MLP neurons of a small language model. Each row is named by its layer, matrix (down: output weights) and neuron, and shows model dimensions 0-95. Each number is 50 + 10 x the weight over its row's rms, rounded and kept within 0 to 99. A neuron's up and down rows have the sign that makes its largest values positive.
A block is one neuron, or neurons of one layer that tend to fire together. After each block is what it responds to, as a language model described it from the Wikipedia text at the highest values.

L4.down411:60 44 50 56 50 58 44 47 54 57 55 59 61 60 52 36 64 41 50 36 39 46 41 41 40 64 49 56 44 51 37 66 61 48 39 40 31 41 52 41 46 41 25 54 54 38 41 58 52 44 51 57 50 17 43 39 51 50 60 55 53 51 60 48 49 66 52 46 39 49 34 25 57 55 48 60 54 43 40 42 58 38 63 45 33 31 60 69 52 61 41 44 54 53 52 44
Responds to: Final word pieces that finish a person's name, mostly surnames, in cast lists, results tables and biographies, such as Con-ner, Tenn-ally, William-son.

L6.down55:40 54 58 51 42 40 50 61 43 41 53 60 38 59 56 49 70 49 42 53 53 51 54 47 50 60 64 67 57 52 35 48 40 64 47 49 35 58 42 48 71 58 37 48 61 44 51 56 51 50 50 40 47 49 48 38 36 63 49 40 43 50 68 65 61 62 30 25 36 29 65 39 35 33 34 54 47 42 48 53 35 48 47 44 36 36 47 49 33 56 62 40 48 64 48 58
L6.down243:54 37 29 60 46 40 44 53 40 57 86 58 48 47 37 36 71 74 52 39 58 48 56 43 52 45 67 53 38 61 49 48 43 52 55 42 40 41 43 39 60 63 56 58 53 60 48 40 39 60 56 43 54 26 59 28 57 38 48 40 58 51 37 51 42 45 56 61 42 40 33 53 61 52 41 60 59 65 39 54 31 47 46 52 65 59 42 44 43 55 56 57 42 33 61 53
L6.down328:38 62 42 47 49 55 46 61 54 52 68 45 53 69 52 32 41 37 58 53 65 49 70 41 40 68 57 58 65 57 52 46 67 61 51 56 48 65 46 46 60 46 57 57 40 53 47 42 53 51 47 44 42 42 34 52 57 41 32 64 46 39 52 65 59 45 53 39 57 32 56 52 73 63 29 42 60 66 59 56 45 53 44 26 58 66 70 65 57 52 61 50 65 46 35 44
L6.down434:56 33 30 48 52 47 42 54 32 31 96 44 55 47 37 45 50 34 59 60 48 35 45 42 60 57 69 51 52 38 54 61 67 48 50 44 41 58 58 51 52 63 34 55 46 41 64 43 28 34 47 53 42 57 59 66 46 34 45 58 29 33 60 63 49 57 49 68 63 64 57 44 57 34 61 52 41 54 40 39 59 50 58 48 51 64 36 64 58 41 62 48 64 53 52 45
L6.down492:45 52 58 47 52 43 52 48 58 29 84 50 48 47 50 55 33 66 43 77 52 51 43 43 46 56 39 66 51 44 41 34 63 62 38 44 62 51 49 36 49 46 59 38 59 53 45 47 42 63 40 41 55 57 45 52 48 47 57 55 39 41 43 35 32 47 57 58 50 38 42 37 48 42 52 37 35 47 58 53 37 58 43 47 57 76 60 48 53 60 47 55 47 45 41 45
L6.down678:55 55 34 61 46 53 46 29 48 49 95 62 39 63 40 42 38 42 72 57 41 57 59 38 42 47 61 57 45 33 50 69 38 38 55 45 56 45 55 56 45 65 48 47 47 77 43 47 54 45 44 59 53 41 41 59 69 45 50 32 44 42 55 45 53 45 59 51 55 45 38 50 60 59 35 37 57 48 57 55 62 49 55 56 48 58 36 36 48 52 43 44 52 52 24 47
L6.down813:50 35 53 32 40 59 57 39 58 50 60 42 52 49 32 38 74 37 73 29 33 59 51 25 56 38 48 56 50 50 50 52 50 43 49 45 52 33 37 67 49 46 48 56 63 50 47 44 46 72 70 55 51 43 39 48 41 42 46 51 43 33 46 52 63 51 45 63 36 21 61 53 51 49 51 52 45 59 59 63 46 59 50 40 44 56 45 61 65 46 57 35 37 48 57 58
L6.down822:41 33 51 53 50 52 69 47 50 38 40 42 32 66 34 59 47 62 56 38 40 62 40 47 65 43 48 64 44 56 42 50 54 51 48 50 56 65 49 40 68 47 56 54 64 43 65 49 48 82 62 43 50 38 49 50 53 57 44 46 54 50 39 62 25 49 54 49 53 45 59 37 61 38 51 47 21 57 55 47 45 55 42 58 50 54 45 60 54 60 44 51 65 43 53 52
Responds to: Period-plus-blank-line tokens ending a Wikipedia paragraph, especially just before a new section heading, plus the == opening that heading.

L8.down31:66 55 53 62 50 49 80 42 49 39 40 49 55 36 52 56 36 47 55 61 77 57 64 48 35 50 55 49 49 61 33 50 46 53 57 66 59 50 46 41 52 43 35 57 40 51 60 64 27 39 39 36 49 41 26 42 44 51 59 45 47 40 54 56 46 50 47 41 59 54 50 48 62 41 43 62 23 61 47 61 48 60 47 44 34 65 46 71 56 47 46 59 48 49 59 60
L8.down171:48 54 74 50 54 62 52 51 55 60 00 40 49 40 46 60 49 49 45 39 45 53 36 58 53 52 50 29 52 54 47 42 63 57 35 59 47 34 29 49 54 39 65 43 36 45 46 55 46 65 56 48 58 46 45 40 40 57 51 41 42 56 43 58 48 43 61 40 40 54 46 68 48 53 66 57 47 42 60 51 53 54 62 54 53 38 44 59 47 54 44 58 52 48 58 47
L8.down262:51 42 37 69 42 41 56 39 55 53 50 48 36 52 61 56 56 57 65 59 64 38 54 53 50 40 54 62 78 21 53 61 39 63 62 52 44 56 47 44 49 71 23 43 72 52 50 63 36 49 46 54 41 46 47 59 67 41 38 52 47 36 49 61 62 63 52 53 31 50 39 52 54 35 49 51 56 60 32 57 53 43 64 48 41 45 54 60 51 64 45 46 67 57 43 42
L8.down402:55 45 44 41 36 54 55 39 41 39 46 60 57 63 47 45 53 67 43 46 67 55 54 44 57 47 55 53 39 42 44 60 41 57 46 54 30 50 30 50 49 40 31 52 31 34 51 42 40 60 60 39 61 48 57 32 51 52 51 55 53 51 55 43 70 32 64 34 43 41 69 58 56 42 35 37 81 59 45 57 68 53 38 44 55 45 54 62 48 63 58 47 47 52 57 55
L8.down528:54 54 57 58 37 58 61 51 38 54 28 32 50 64 56 60 55 53 44 57 35 50 59 51 52 46 47 39 42 67 39 50 45 51 46 63 48 52 45 43 47 58 66 55 37 56 72 57 57 43 43 42 38 46 61 52 46 60 82 61 58 41 58 54 42 51 68 60 50 28 40 56 65 45 36 56 48 48 41 27 53 67 70 52 39 51 36 53 51 39 51 64 68 62 53 50
L8.down584:44 47 39 33 45 54 40 48 43 66 91 39 54 53 72 41 63 30 55 48 52 69 49 54 74 63 62 35 63 42 51 59 53 52 68 60 54 46 48 48 57 50 35 35 59 71 59 50 49 54 32 60 44 59 66 65 54 49 53 51 46 43 59 53 48 45 67 53 62 46 58 40 62 68 48 54 31 56 66 50 33 42 62 63 53 50 54 45 62 51 42 50 54 39 65 50
L8.down773:54 36 58 42 46 58 51 49 58 40 55 38 51 45 44 56 45 50 58 39 43 73 64 45 44 44 48 41 49 45 43 48 53 46 62 50 53 72 62 50 65 36 42 58 42 32 61 50 46 42 44 64 64 58 68 51 43 68 50 46 64 44 51 39 55 59 70 48 56 43 48 50 68 60 57 57 27 52 49 48 59 29 63 65 63 42 54 46 52 53 40 44 51 51 56 56
L8.down814:39 48 53 34 51 62 46 61 46 47 74 56 43 32 57 62 70 50 53 64 47 58 47 42 69 45 51 57 29 53 55 54 57 60 45 58 61 50 54 50 45 54 53 60 43 29 47 42 44 51 58 34 47 52 67 51 60 45 48 50 49 62 63 45 49 28 49 56 45 42 57 65 53 42 52 42 54 43 34 49 53 28 51 55 59 48 39 38 54 60 57 49 39 50 66 36
Responds to: Sentence-final period or closing quote plus paragraph break at the end of a Wikipedia paragraph, often before a == section heading or "In"/"The".

L6.down161:44 49 51 63 46 34 32 66 32 59 42 47 55 52 59 59 43 52 44 57 51 59 44 59 50 52 22 32 49 44 43 47 50 61 48 35 58 37 51 44 41 67 38 47 58 54 53 65 52 35 55 54 36 46 49 50 41 41 56 55 61 40 49 51 34 35 52 46 51 45 59 40 42 35 57 40 30 49 58 46 56 38 60 50 41 43 49 56 47 53 44 32 36 54 48 59
L6.down224:53 58 44 38 41 49 48 62 38 64 57 61 39 58 62 47 52 55 47 74 40 58 57 41 44 60 49 47 48 52 57 55 68 49 56 35 37 44 53 48 54 54 56 62 50 58 46 52 52 45 46 60 52 55 31 51 56 53 43 48 37 67 49 44 52 62 47 48 49 29 48 42 62 74 46 29 46 45 55 51 50 47 57 53 57 45 68 47 55 37 41 60 59 51 62 71
L6.down252:45 36 46 63 29 42 71 43 54 37 45 49 50 48 31 39 54 46 63 54 48 57 47 50 42 48 57 42 47 48 65 38 52 62 38 67 49 37 45 58 29 59 48 51 46 48 48 48 48 38 39 50 40 35 47 62 65 59 57 60 42 68 56 56 30 41 49 54 33 50 54 46 51 67 50 58 48 46 54 38 44 54 33 59 62 50 32 48 55 57 53 61 60 37 56 55
L6.down315:63 47 38 47 46 40 46 66 53 51 31 30 55 55 47 61 54 62 32 51 43 52 53 48 58 57 54 48 47 57 53 44 66 41 52 49 47 58 46 58 50 44 42 60 52 39 70 55 85 75 38 50 63 36 52 50 34 46 50 65 59 50 67 38 33 56 45 51 51 46 56 43 57 68 41 33 43 37 62 46 42 48 60 63 51 59 59 37 49 30 47 49 44 31 45 51
L6.down614:30 58 34 41 47 69 56 67 60 47 51 52 51 58 36 42 70 38 46 49 53 55 58 50 53 41 40 38 48 55 50 54 38 62 45 55 58 51 36 50 24 46 45 61 49 38 38 73 57 25 57 52 61 53 43 42 59 62 39 55 33 54 47 34 50 56 49 50 48 51 32 42 59 61 49 60 47 51 16 58 38 44 52 56 63 43 44 59 66 49 40 64 54 69 49 46
L6.down695:52 56 35 57 40 50 42 50 57 53 77 53 45 74 42 35 38 52 51 54 29 53 68 26 48 36 58 51 26 48 67 17 50 53 68 58 51 45 59 52 52 51 61 50 34 66 70 56 46 53 58 41 40 55 27 26 41 59 43 51 51 43 55 44 46 50 44 43 45 73 41 42 57 67 49 50 47 72 59 59 57 34 38 53 51 67 56 53 63 34 45 44 42 46 59 39
L6.down731:48 53 60 45 69 52 59 70 52 62 47 39 52 36 40 41 52 36 49 47 60 44 50 50 60 57 42 57 58 31 38 56 50 57 46 54 42 36 57 60 41 44 41 54 51 43 48 49 24 58 54 44 71 59 53 44 46 60 44 58 54 57 68 52 66 27 37 40 57 67 49 39 62 32 40 63 66 24 52 62 66 57 56 53 48 43 54 49 64 53 56 53 60 49 55 59
L6.down787:54 42 66 54 46 55 64 25 38 48 64 55 55 55 48 38 50 24 55 47 50 52 56 62 54 43 37 31 68 34 63 71 60 60 56 55 41 32 55 39 49 38 50 43 56 42 53 38 44 40 55 49 59 42 45 63 56 60 53 40 61 57 49 56 53 53 47 37 55 87 38 55 44 69 66 53 62 22 60 49 53 42 42 46 41 50 58 50 56 49 61 49 51 57 51 54
Responds to: Mainly the word as in comparisons and set phrases (not as dependent, twice as high, as follows), plus of, that, and word-final pieces of split wh-words such as Wh-at and W-hy in quoted titles.

L8.down84:34 38 50 60 54 52 43 42 45 53 74 29 50 48 59 44 45 47 50 50 44 53 42 54 45 71 66 63 39 47 54 68 41 52 38 65 64 36 62 39 46 44 73 71 42 34 41 51 45 55 62 53 61 51 58 32 40 54 60 48 46 44 47 51 45 57 55 34 45 30 35 50 67 35 47 40 62 49 38 60 62 46 47 52 58 43 49 53 50 25 46 52 49 18 49 36
L8.down174:46 55 45 54 55 56 49 53 69 53 57 57 37 42 56 48 48 43 59 58 64 54 58 49 49 65 48 56 61 50 51 44 61 49 45 36 43 60 59 52 44 53 53 52 57 58 31 52 32 27 49 50 41 41 52 34 42 27 39 36 51 40 62 55 39 34 50 49 47 60 17 60 62 48 53 44 55 47 70 56 48 43 46 72 48 69 59 45 45 31 40 47 52 46 65 68
L8.down365:58 36 39 35 37 63 40 44 55 57 61 63 34 42 51 39 46 55 53 59 46 63 52 60 42 38 47 32 53 47 57 37 50 50 44 52 64 53 53 55 38 60 53 39 43 50 51 57 66 65 55 58 43 45 44 54 58 35 35 50 41 69 65 40 57 51 57 63 50 33 66 29 40 44 53 68 44 63 41 56 56 39 52 57 50 64 50 37 53 47 44 68 64 41 58 34
L8.down465:42 39 46 66 49 64 63 66 43 73 51 52 52 52 71 41 64 71 45 50 54 53 58 52 44 61 43 29 63 72 50 64 51 34 61 53 61 60 40 41 46 47 48 54 51 54 52 47 56 34 57 51 43 22 35 50 60 40 47 54 48 62 42 53 36 53 41 54 24 60 53 41 53 51 50 57 46 35 53 54 50 66 49 67 48 44 45 60 54 56 29 37 44 53 48 66
L8.down546:64 30 38 51 50 47 51 64 49 56 35 62 56 40 41 59 52 54 31 44 63 47 43 37 35 34 52 55 44 46 56 69 52 55 55 34 44 57 46 46 47 45 59 43 44 33 53 31 46 23 51 70 45 40 41 35 44 57 38 45 41 34 46 39 36 35 59 43 39 46 25 47 36 55 56 37 52 62 52 68 56 56 41 62 42 34 61 39 65 39 32 60 52 43 43 44
L8.down550:45 59 52 64 49 57 39 46 62 79 57 45 54 47 53 58 56 56 55 55 60 54 43 54 40 55 38 64 55 52 49 56 52 49 53 55 48 56 61 66 46 46 38 65 50 53 55 64 46 44 44 63 54 15 61 31 75 61 48 56 56 56 60 39 35 45 54 52 28 68 59 46 71 42 56 32 48 47 50 43 54 53 54 64 66 38 64 46 43 48 39 56 51 36 51 55
L8.down592:74 50 52 41 42 54 56 42 62 51 77 52 67 49 52 32 51 40 68 36 47 49 52 45 48 49 49 59 45 50 56 58 46 52 62 55 48 53 48 53 40 62 38 54 61 74 40 58 40 66 38 47 51 35 60 49 78 39 45 55 50 60 53 44 52 38 52 46 69 43 43 61 43 50 52 41 58 57 47 57 62 59 64 52 45 62 37 63 42 35 44 56 40 73 43 55
L8.down796:64 39 61 52 60 66 39 64 32 77 30 32 42 47 77 52 49 62 48 45 53 76 42 35 51 50 60 64 61 63 53 59 58 53 49 60 78 53 56 34 48 41 47 69 50 38 42 64 36 41 50 62 49 32 57 34 45 61 58 48 46 43 43 49 49 55 44 55 30 49 49 49 58 60 60 55 42 55 46 75 45 38 57 58 63 61 63 57 51 43 49 36 55 47 40 67
Responds to: Last word-piece that completes a multi-token proper name or title, often one already mentioned, e.g. Nin-h, De La S-oul, Swissqu-ote.

L8.down140:43 39 53 50 57 65 45 55 51 46 20 46 26 50 61 52 51 38 38 66 55 37 46 52 52 75 66 63 51 42 23 56 52 48 68 51 50 51 55 59 37 56 52 57 61 57 53 46 56 43 56 54 43 41 53 38 64 59 38 53 39 49 36 52 65 54 51 20 41 46 64 59 54 64 37 44 66 54 66 60 40 63 57 55 64 46 51 45 55 63 50 45 63 51 28 50
L8.down147:33 49 48 55 53 48 55 49 55 37 99 50 54 62 57 55 58 31 61 51 54 43 49 61 52 40 50 65 49 43 51 43 56 44 42 37 52 33 47 47 54 50 31 52 38 52 54 39 49 48 50 41 41 52 31 50 55 68 57 50 33 43 46 58 71 56 46 50 58 39 61 48 57 62 47 48 48 69 52 72 35 48 65 31 69 66 44 43 59 55 54 43 53 47 49 44
L8.down167:57 48 55 67 52 62 63 35 61 48 23 53 24 40 62 45 40 63 42 46 54 55 52 45 43 58 39 60 48 53 40 45 49 54 50 50 45 43 64 45 53 66 52 46 51 48 41 49 37 52 61 53 45 54 46 50 44 59 59 59 64 59 71 52 38 51 50 25 55 70 48 50 57 38 53 58 43 55 53 60 48 62 38 60 54 43 39 56 52 44 50 38 37 38 77 42
L8.down334:57 52 54 66 57 48 59 46 56 68 39 44 56 46 69 56 36 59 51 65 51 56 61 40 48 60 36 58 55 56 47 52 55 47 36 48 35 53 45 63 41 58 55 52 56 58 51 29 46 67 37 49 48 58 49 50 52 56 44 46 38 58 64 51 44 60 47 68 29 59 65 53 69 50 62 39 48 41 48 57 68 54 44 63 47 55 53 46 57 50 72 50 61 65 48 60
L8.down576:61 71 60 42 60 47 46 60 50 55 35 44 49 47 64 47 59 41 65 44 48 53 52 62 57 46 48 36 71 40 51 60 57 44 63 55 50 42 57 43 60 64 50 54 41 44 43 56 56 41 65 48 64 42 56 37 54 33 40 54 33 56 47 52 49 54 40 60 53 59 78 50 33 47 65 48 59 33 41 39 36 50 61 62 44 57 59 36 39 48 48 40 63 55 45 40
L8.down656:64 52 55 67 50 50 37 53 39 61 52 43 30 49 39 32 49 58 51 44 68 63 49 55 64 44 56 46 49 59 36 45 60 55 36 62 58 34 29 43 39 53 54 54 59 48 56 47 68 32 42 45 49 62 55 52 60 53 56 41 55 51 48 53 47 60 52 60 52 52 63 54 47 54 54 63 34 45 35 42 55 46 60 41 51 68 61 42 36 46 54 35 51 60 28 43
L8.down797:43 63 60 34 66 37 49 49 45 56 38 42 58 30 54 42 44 41 56 61 58 45 64 53 45 44 54 35 55 49 64 44 55 47 60 38 41 58 51 38 63 45 49 64 65 67 48 60 55 40 61 53 67 41 41 60 58 34 37 59 53 46 52 43 48 51 55 57 54 48 70 68 70 53 60 63 48 39 62 66 20 53 57 53 32 27 65 37 45 42 55 55 36 55 46 51
L8.down816:50 64 36 53 33 49 56 54 62 50 76 28 58 58 57 50 39 46 44 38 48 48 54 58 51 45 46 66 49 60 51 46 58 63 72 52 34 59 46 60 51 62 31 41 42 51 39 33 67 59 45 43 37 40 50 44 67 45 38 49 60 53 41 56 36 50 50 48 57 28 41 47 49 45 47 52 48 48 51 35 52 41 61 33 42 50 44 59 73 54 52 51 45 42 48 36
Responds to: Punctuation or short tokens that open a new clause, subtitle or cell, such as colons, dashes and opening parentheses after a sentence, hyphens, and wiki table cells after |.

L4.down52:36 41 57 43 56 39 40 46 50 56 75 52 54 57 38 54 46 47 35 54 57 56 48 53 21 40 36 44 42 39 53 53 49 51 48 47 36 39 52 51 48 47 57 59 42 32 48 47 55 41 56 59 34 43 42 54 48 53 61 46 51 27 60 49 55 63 54 36 52 62 43 45 58 40 52 75 58 63 59 26 51 45 45 50 45 26 58 47 40 68 75 58 47 55 60 44
Responds to: Colons, dashes, semicolons and opening parentheses that introduce a list or explanation after a stated count or category, e.g. "two divisions:", "two versions -".

L8.down155:58 34 39 52 43 65 39 60 41 78 28 53 66 44 44 45 32 55 73 52 51 45 52 45 48 62 45 61 64 55 49 56 53 37 40 67 63 36 56 63 42 31 49 36 44 38 45 64 42 69 47 53 46 60 49 58 41 41 44 39 56 42 67 33 52 31 44 43 42 45 35 34 49 24 32 46 53 45 51 45 43 60 56 51 69 45 59 46 43 54 70 23 53 41 48 53
L8.down230:48 62 38 48 43 54 71 44 56 46 59 61 53 52 46 56 42 60 49 47 50 58 43 51 56 53 47 41 51 40 66 55 43 48 52 40 48 42 49 55 65 63 48 59 72 41 49 49 48 15 37 61 54 29 25 52 55 47 35 51 45 45 74 31 54 50 59 47 53 34 69 62 51 44 49 49 49 48 58 36 45 65 53 59 62 34 44 44 47 38 37 55 59 51 55 59
L8.down261:40 64 47 60 33 55 46 35 49 51 63 70 52 47 45 32 52 31 52 29 47 50 72 56 43 62 47 56 46 74 50 56 64 47 48 47 58 51 65 43 43 44 44 52 37 53 48 53 45 44 47 62 58 35 70 53 53 53 30 58 63 52 48 43 50 45 47 69 50 52 27 50 51 42 36 52 69 47 45 48 55 52 55 49 62 56 51 68 48 50 42 53 55 37 47 45
L8.down409:60 37 64 40 59 59 47 23 42 45 51 42 58 59 43 52 31 66 53 39 47 75 37 47 44 46 48 59 37 44 34 45 55 44 49 54 59 47 43 50 50 55 34 39 54 50 44 64 55 60 59 56 40 62 52 35 51 36 57 53 43 43 42 63 53 52 29 44 51 46 47 51 65 59 39 46 55 38 55 21 31 50 55 54 72 51 59 34 56 54 39 54 44 33 37 32
L8.down429:62 57 51 29 53 57 43 41 53 71 85 48 56 68 49 56 59 66 48 63 67 56 60 43 55 36 54 36 50 46 48 62 50 51 61 53 42 42 47 63 41 65 63 64 51 52 45 57 44 52 51 65 43 52 53 57 58 26 42 36 51 48 32 41 59 55 60 46 60 39 43 41 61 53 53 55 47 41 52 71 58 42 64 64 37 53 63 59 58 51 47 56 67 45 28 47
L8.down615:48 50 54 42 52 72 49 39 51 52 38 48 54 58 46 46 62 61 45 50 66 54 44 42 56 53 36 70 34 43 59 25 56 38 43 50 52 54 30 56 48 65 49 45 49 65 52 47 50 51 40 51 55 52 46 58 45 64 41 44 64 53 46 65 58 62 53 64 47 41 42 41 51 49 70 31 48 70 35 64 40 48 65 50 54 47 44 59 59 49 58 41 43 80 53 51
L8.down746:42 45 68 54 31 64 67 72 58 67 43 55 57 65 42 69 63 57 48 50 35 47 60 45 44 51 59 51 54 48 40 49 62 51 58 53 61 35 56 66 36 46 44 56 42 54 40 48 51 42 54 44 45 42 37 40 35 48 42 27 51 55 33 49 30 47 48 45 56 59 41 54 59 46 58 58 40 38 58 55 64 57 66 53 50 59 45 40 54 64 58 42 53 63 63 56
L8.down763:50 50 66 54 41 51 65 30 57 32 42 46 47 38 68 39 51 52 42 51 51 57 55 37 27 53 56 55 51 43 64 55 52 56 72 59 40 48 40 53 60 63 57 36 43 45 60 48 49 46 65 40 34 61 50 44 63 60 50 58 46 55 56 58 54 55 55 34 58 62 47 35 44 67 30 58 45 53 54 66 58 35 41 54 51 33 45 69 41 52 45 60 43 59 47 66
Responds to: The word as or As opening a clause or fixed phrase (as of, as long as, As the...), plus short word-start fragments such as re, co.